Part of a small language model's weights.
Size: 8 layers, width 512, 8 heads of 64, 29.4M parameters.
Architecture: RMSNorm before each block, rotary positions, no biases in attention or MLP, untied embeddings.
Training: a variant of Muon for these matrices, 6382 steps.
MLP neurons of a small language model. Each row is named by its layer, matrix (gate and up: input weights; down: output weights) and neuron, and shows model dimensions 0-127. Each number is 500 + 50 x the weight over its row's rms, rounded and kept within 0 to 999. Numbers have three digits each. A neuron's up and down rows have the sign that makes its largest values positive.
After each neuron's rows is what it responds to, as a language model described it from the Wikipedia text at the highest values.

L5.gate636:472534603493496549482518556497598470638427521531405606466547469475502526516499527537494546441481511476541553597457497477554470497442488578501563489476513512521452437427514526576478495551448528576447513481550547456442471442512419559480431479435490487488459429515575462511370542444515540489569567477419480553418425517478542608448522438473496509534589481460464501587491439451509515461485
L5.up636:515540656477450554445543491427487465454548536571512503541478481461513425467471497552406490509440422502527471538532504404502483510510606493461483439456563456490468526486510476572513559565517509447440440461554564580415500504571522624414514536438505538508554560442432561502500419597498526494403407488533470460544535528464530534534543483477501470560475628501447544523477525546547469499463
L5.down636:472621552493462363461427521483516495463483522539436525512574459448403481506532428519548563539433477593569407595464413432542470555511611434508502453553534521492421492484485487513447459566448472476510495468534538502568481505486589586467436477535525489458582475480493536448564518541469511587396536455501503479472523462438495516469527447496569437508431470517436510605537506542543423492454
Description: Commas in lists. Commas, including ones fused with a closing bracket or quote, that end a list item or noun phrase, usually before and, which, or including.

L4.gate321:493471462582453534548372535544575422589554586422500486552521447572500527481406488608486494543397567450578499581496487431478548563421526488482513450573420441474514485517549474510436510435503484466515426387503507482445400482596551519505519536475490608628477488524572469493509530506503487486529579491516468528497556489445475411500540533509497483523439406483526441557483498533499480453488
L4.up321:477489567483475545473353453569524438512538512474557486483447464370506461469503514489490516469493510423463514536493626525548473558548525430591552484585488549506456549535474558535416418460476500501452425468488524475528473468464486423517499549567552501503393465554456470522477448519445468525454566580448469505494480556337557462439570481564469514578508516467486469575505417496483533447430
L4.down321:529671529534414461491458486433474626464565520558542487482498549594483552442397442538407557550471537631557481476522510452498519473496531574507604445519496506492514525415404426468505479498511565531498515503459488486532555601519482577486489545458524501447432559447465559563611513450420419544465493513528442444475490530527651504406549546530561486519554416463469456474468472504532462472464
Description: List-item connectors. Commas, "including", "such as", "and" and verb endings that introduce or separate the next item in a list of examples or components, e.g. fishing, / including / such as.

L3.gate718:493469495504521465531605528524450551524617470520570449472477599516489532534533570446524502522566550539505507480424568501476494481510523367380635415392524541517421478388562589464539432507537627553569484477479417496451535434492471475552555533526539476398464485500508438437497523508409571459478501503526481479478553559624462565415472557493553537596443471540524505504477600555558476500446
L3.up718:417511581571505471458425483537519526536550469512445604426519498480525532395499565503560507456485483548452518454524529428463417510391573486546510487553457529469443541535441478625471452423431522477510491383503495503448488436563453447536463469463518477481483496459466476453498455414557465461519531491465538507503547470512577564468559440544518509479471550490508578535456586453474443609475
L3.down718:562433579531601537484418604511477541489463530489529471477465457505450463477592572445505478458531421532542535487493467448470458487426453505557512405425533584467496555460480536433535552513467427638533459528562445486502581471351559518483502526540505421558526487490511567478523419486457528523432594558537464466472451487441518482472520441543475460454556521514454550398521463521363470523510
Description: Mid-word name fragments. Short inner word pieces of foreign or rare names and words, often in tables and lists, such as Mon-et, Lu-ay-za, En-ix.

L5.gate2:436459562484538519499462570545552555525461436494455542472502494480533581467505533615519462539489502494457446419517527488558532507527475505388578455405473480490497436458511536474518417624503470456487422526428475555497524518446476532477500541584425552462577502487522591568537482496460465469491527438514463487567500452491502492509506515529530459490479554515519524463500426504440402424580
L5.up2:429448491596523486635481450491495519516463471525544480545504494462487510554424514502551519456391501470555483536488466456523459517504460496471518476487527489407456523443528604520485512472452516553548515520456462511492468511486495557566557450489532474376470524540491492487464381434553560439563474534464455478583551496444451430493444411527442472467490500561403610494541404504458452542373
L5.down2:547424597467455595510427493551531519543548440485542592484432479504528503421475596447572498509528420488462498501512563504458477455557437539454510450484492469386614572502395450464492530619497556514426489479487534532556487473435397489646490503428544478563410527420485484497535503476515620399437562525435456480582501468491536541531615448479544524511469533542476448472533370513408454546466
Description: Word-initial fragment after hyphen. Short subword pieces that begin a split word, mostly right after a hyphen, opening parenthesis or quote: tax-ex(empt), high-qu(ality), (J)uly.

L3.gate683:512565527476506468431424580565407441519523427542468558535500427584453538448557479493541536464534475444468394534485495479488485413596479462542400585521541445530583453488501516521502609474511506488513455522389492527449461480525616404512585542509465428532480550548492467439485532504528575521453578589527435511541501404423545481423503546544530498500533567501502486375475501498591460473426
L3.up683:402509456553458501509544446531439537464658422531495480596452518431431566408623570387510532520551576538532570573487507481525492478541510590456386447504459500581519476456484486485540483470429566553542518490534427544555475499584531496477477529524478438528535614493572438551500432539575482471486498450490447516416464429471564447452470548447402540456438529495494539516482584495491432537485
L3.down683:469566547426470515501564466444538527436591421513436487493484499581469572472526474408510515514519451489529516457481558533455493479472402457471468523473516541531541445590521501414549472473434465536488510496476413535474501544485450393408554507441480587538510559483558516603521564492502487508567543489487483539532554477448521502493474512469466557471392538498560537463529534526537527450425
Description: Clause boundary before content. Complementizer "that" after reporting verbs (noting that, said that, testified that), plus commas after "According to X" or "said", and table pipes.

L3.gate608:479549545454517563461454484524513358456463515441523550457551621488431432618511431474507565434487484461463460560518583507490476521460605509451484435456497502418626462554552472451462509550491525605539443547492454492495500445458536474375582543394555459538483385519444525531556513460470460498477525477436513520643433549517532442502446532536489461659469590482517511513533435505508495515532
L3.up608:461581492440467413437532446457494535431432498540524520451549481456553566529502499539437554523613469475439525479482536470449488457577543489500505545459462534421521519439558523485529548507528467586470577457412453483497568574565488486476490565518514555448512410466523529434550560550414511472496487572564491483533498471562556373549546426503518520509537525548494487484519541598485438500488
L3.down608:525384497549501490523437495474466578543483535475511515502518511461449463436531559431497525556522436569575531444541555589566551496567489459484503552480470556448500492525422520503602551418421350426408535452513517510523423552477573414393414484584498467467489470427511491445496426486558558412531457524489416476399536523482422442568491443485576528411546516564509589550453558463527521517515
Description: Word stems and role nouns. Word beginnings awaiting a suffix (s-ad-dened, market-ed, defeat-ing) and nouns or adjectives after "as" or "the" (as final, as coach, as part of).

L3.gate799:510417520569434541493472441615465492485504512478506522478488462483567532481567504534553458535456589478505536446387527421474515497539545545503432442472552433498433446543527530574508429583481480598518456500569541522506512418563428530520435445456479481400550493365526475451428421448480546511462498549464474498515497472473561476447517554519498405556431423504473487476555495439493560508457
L3.up799:541526549595449508474503508506559416571515489519582456453470493570557565511503467476537569465493577549498547557486439571501534570483474541555511556450463470561482559519493552537453547458524480562511512491465479487586482413449432474486459405541490417574540497433521522465388539441510520435471511517514480462464534501595488413484556572505440404538488495430486547447485543497469568558423
L3.down799:608502531460571498512419460471611525488409497523549565476394528460500557485467469468509535509575507509496519572451560499541530577504470403583513508431446439507446599492597480511523533453586492456530560530492516495448491477511506498471541522410459538567406474516494560418438481555513400513509560460522550542501497556504548490416570511470391409548401462506561573504397571585487563588545
Description: Section headings and table labels. Word endings in Wikipedia section headings and table labels about sports and elections, e.g. "Medal", "votes", "Electoral", "Representing", "Plot".

L5.gate333:505474502620627472516466535429592500455507534492503486481500359440588514445487496570510512488567616558590510489417479515431552478527550399619518518404440544590440470513538481474526519502481526490412544563504456560470524494465401506540495491570560507460565491468510515392558483488478435516540451537468489474533506563392491442456492484477448447529492527518476544542548463490600555491515
L5.up333:497444558544460580488496509490569449487593451487495474506517393492510412486411487501482572409563575565492507489531542496501481604479572467511452404503543465563497554528450578460521479487432461398440599474375568472608477502463511410495541596495536504537532554500594413435580547539477442482537523446468431577544512474535442483506564553532443517483507461502532546499459476543445507456464
L5.down333:530602526449490489553564532456419537497556528581522496572528557478436498488471436558476455564517448505489536426536511400519438542471478514584570458456570563465585580561431427514528536387538487571511513470468535516470468479512470500498459430542434523441504495541605521527403501570529517445447529477485541453452486480564457446562573440535524525473521509424414504534402480463498470501492
Description: Mid-word subword pieces. Fires on short subword fragments inside longer words or names, such as dis-b-anded, fav-el-as, Pen-el-ope, plus some sentence-ending periods.

L4.gate272:502501481459403507493535496458440475470465512486570546517559491522495481580528453564589531623511393498507545465608457482440458535533530552392478387495440486580445558524482545569427509499387446466477522534446469407507421466517499559517538469425580489490509627480546486500534493528466500547622533384588523489581407456497447469465576529476511538500461510491545515492572501456532602556408
L4.up272:457560465537518514585511470446467582530484455535520466580568502552382523437592466557556495547463500556497516510520534463452451457535556563468523495559454464497457462531420522470555460480464458527439514508576486547478474514526517492525486545540459476534555524531566494491469452444462503473478579499463474553507467517558427404520516455515511581546583573449499524544470433490535562463473
L4.down272:594511537498403476453548532517502495500519614580500556487470565546525488489501558526497461472436488500481520476440520439480522424481494468518488593509525434538530452496495405539469498519493492533407506488445516530438569455451445474440533532484462496525491517501486507550491497557408442509378423571519550512394452468502522545542553519477518464474547588517441528503518458568522529523496
Description: Word-piece after vowel-initial prefix. Second sub-word pieces right after a short capital or vowel-initial fragment, mostly inside acronyms and rare words, such as A-I-E, O-H-S, Am-ate-urs, am-end-ment; also "that" after suggested or found out.

L5.gate38:469487423533526559511538533491468469477452510503493437512501496571510458510583486584527528567494415524531525467420485442531472466569514516444528371500492597540477471473587564574508507395435465494442475511486462462534473399534546476496590448523523497453369506426477436533468534555430420527433506463476529460520454483408493419475492404453517518478498519595527526568546566575537554362492
L5.up38:526556504490494475503510522498476344517473494380578499387454524485522543574506601540475448604428427491506535512467443466422448480482507481464424532363482542549473463510580469417538503478578546498479468494473473502494486509547441409460551514549489503483497504591492394484515565601331499478463484501487574391495502526531540600610514425506446592474478563443615490533539540536514495518551
L5.down38:452588418551475488541526529582547532422456498530359450540522524508431520496472504412528563516456572496454461511511579536504488583503444478485432465494455516472452525511491512567469598539512555443509481504413635503450430502629559495538551522477425601536480482486546501541502519463559582444462539497516529575454458417542463505379515498502489486587424501475562494497486548443529482516510
Description: Transitive verb completions. Final piece of a main verb (or a preposition) that expects an object next, in narrative prose, e.g. denied, taught, petitioned, dependent on.

L4.gate188:477547432472521581470518498462478497479341535475417566406562527465519518613500543460495461501463506462450567551482476471493510452561513401475384443500533478559427548555463500469435502556481499485523576541549505472505497337575506480547503459541503493516471441438504555494476565526545425442544492567547502381531513486479492474585404486499560438612494578513508523466392534460532508480560
L4.up188:451400541524472498581525478467495516451480458389443518474456434426548441559516577513458441401473535480477388609534551466498476567534521468520453532455555551453560514452463526628558483523512503487544571496493461582516529455468442445461512564504527389542421450459455506473553458439470489575588499550461469444468566411553464491529418537547556435485430491506384525446506496616501514497523
L4.down188:517464500584552546524570495533508493508437503506437477481573542433543462498501462471433585456570496461490534568472476560425450512402564553510494529472546516471530468452516499512528543520481614554496545532535476545521465490406508544557485531476542489450454545504479506441530495531516522495504500548597485475448591549502429498439484520514461429364438548556535572511507474547481459540453
Description: Second-part word pieces. Short word pieces opening the second part of compounds or names, often after hyphens or prefixes: cream-yellow, go-between, dis-mantled, under-whelmed.

L3.gate892:545521599513472448381504539490515504473433524446478503520512451567489536490474509528412527511497419566560510496609546362428514496485507529521486448430552528396458431378485506480519464529375468581553482511573557463448497493566475463465491420540384544481547473453424474451484474513521568523476557476485440562539424553526483576438578458523543524498537548565493497482562591538477525533518
L3.up892:508490480421488516495492524408516523510551579618502472548478605470501588499539514459518469385521545476502495574557465543565520572483577491421475408431488471526413456530552452476442407530444497476394588540470486522425449512556407466528512582444360463463492450514594448543534564514570617458508484516523497553499521524431470411482569506433440549480461440481453500524536541422503509540505
L3.down892:490543440544491580449500418562489390508435575542415525530528556573498618542464550521527454524471631451465573556509511492450505509459464460509397533469513478508427510473522367486456551571538519441538491450515539382466447522477440507568476490513483486491538546542558439539492547447532483558457527473569435487485394481469531494544530578518630435562522447446519488423540515529476512435464
Description: List-introducing tokens. Tokens that open an upcoming list or object right after a verb or noun, such as colons after "five villages", "such as", "include", "the".

L5.gate19:462366477490458468484501493571515510487503549481521543562504572580495465495525368460450503461557508547568457506530416457565528508487481464460602463451443505390497462465435394597433543498430569520546530560552434428458570492507433444490468442479515548493543490558506576461481511556560456451536610461494502471429433427509580469544510483487528467443421467503535459526477532382422495470460
L5.up19:558539407526554467474492467490459459523434465467540573470607542414459476454496565428581525526509499434490522519462469518501463555501505419545512621498480526554473562510475475527412514544526433483541427512588461547549391544537561415456451515497506582430406446485551585433487581454540528448418484488490482529488500424515474545541543452522586489554439541572445491457543544415552507569519
L5.down19:461434509533468448487492533454568482549517535497517529466369518545506451436573510463534486581583422581431567532544415430555468523594491495452450571556556456460556388511457575464493498481504443553471568457442554473483421526510403444450588528649525484486508526525465451609412479450444523540466541473434513463477514468557532533540522422442412466473447406489505532514426520599484480493488
Description: Letters inside acronyms. Second or later capital letter inside an acronym, initialism or all-caps word, e.g. the O in GOP, E in SEU, T in CTEC, F in IFPI.

L4.gate478:470524439524491557459483520520551427450491500460566558520519461545466525528517489562460495508493548515533474493614408536551497478603555543432359550503518447488524495490489561471465501505400555420505546507455471482465595523512534486431492454489539546452541474451413497498506542591511510536461499557507542501502425467497485492498509487571438536492641516383499474508417521416602396437491
L4.up478:626537517534518399487418487455510436431398466516586528504557496498523489506542469519414469462528503505453453586527523450455488601520462490520496453479466487479532481474472439433516494636514453506574523502482450508493487537500528531511483490563582457463524441442512348467451363571453511544432522467557505562478506399362482443460448470435568546406530487542594481495633532535548464470560
L4.down478:475470469465533470564541425489393549464508428592442580560485461571525448510493480442485461458544515484541492526410512455463523547486581528611539474502506498548520476473580551501478486562505458483518549518539488511563486469464467487536472515548525510510488515502601579539485505499512557533487433582525434490452468532519494463591514537475543488398556499537458551572441586523357484556553
Description: Role titles and gerunds. Mostly role nouns awaiting a complement, like guest of honour, President, member, coach, plus -ing verb pieces (sending, losing, joining) and neither/either.

L4.gate896:517493518527505484551454474427400422529455572515427507598520419460365483485547473588560480495424444472440596501469496458548479537492530412531421599464521442548487471456457623450475494589434544476493509542483547447438522384458519467448626491446475546459487395544561480576543496501508497527490460453510508416502399471568496511439586511591469440647499495523492528520433545580488645466545
L4.up896:549491440521427480482418418516486494653584512489442577419453537484507540505511456536537487545501488543549506567521411443411570459593456492467539521432456534434562502492516515460561516506460521500425479612467516458631547464524428460553510427450498445469471512452550400503443476420566515583444450462495564499547495483514436430513457459565509409497539532423552517542543435450546583495536
L4.down896:563578495472538553531486503519541524501512585526530433612524417496462578514537500529436450500499489486508591520492560522461614558419509551506491509471535438563481516550559544418561509502504503495520565462498502519438509530513498348503518561475395575523450475507571491505525446539494540478408423465513530495502558457517521434515441503404527508585449575502449550505526547436473484500457
Description: Mid-word subword fragments. Middle pieces of words split into several tokens, often in tables or infoboxes, e.g. inf-ight-ing, Rep-resent-ing, signif-ican-ce.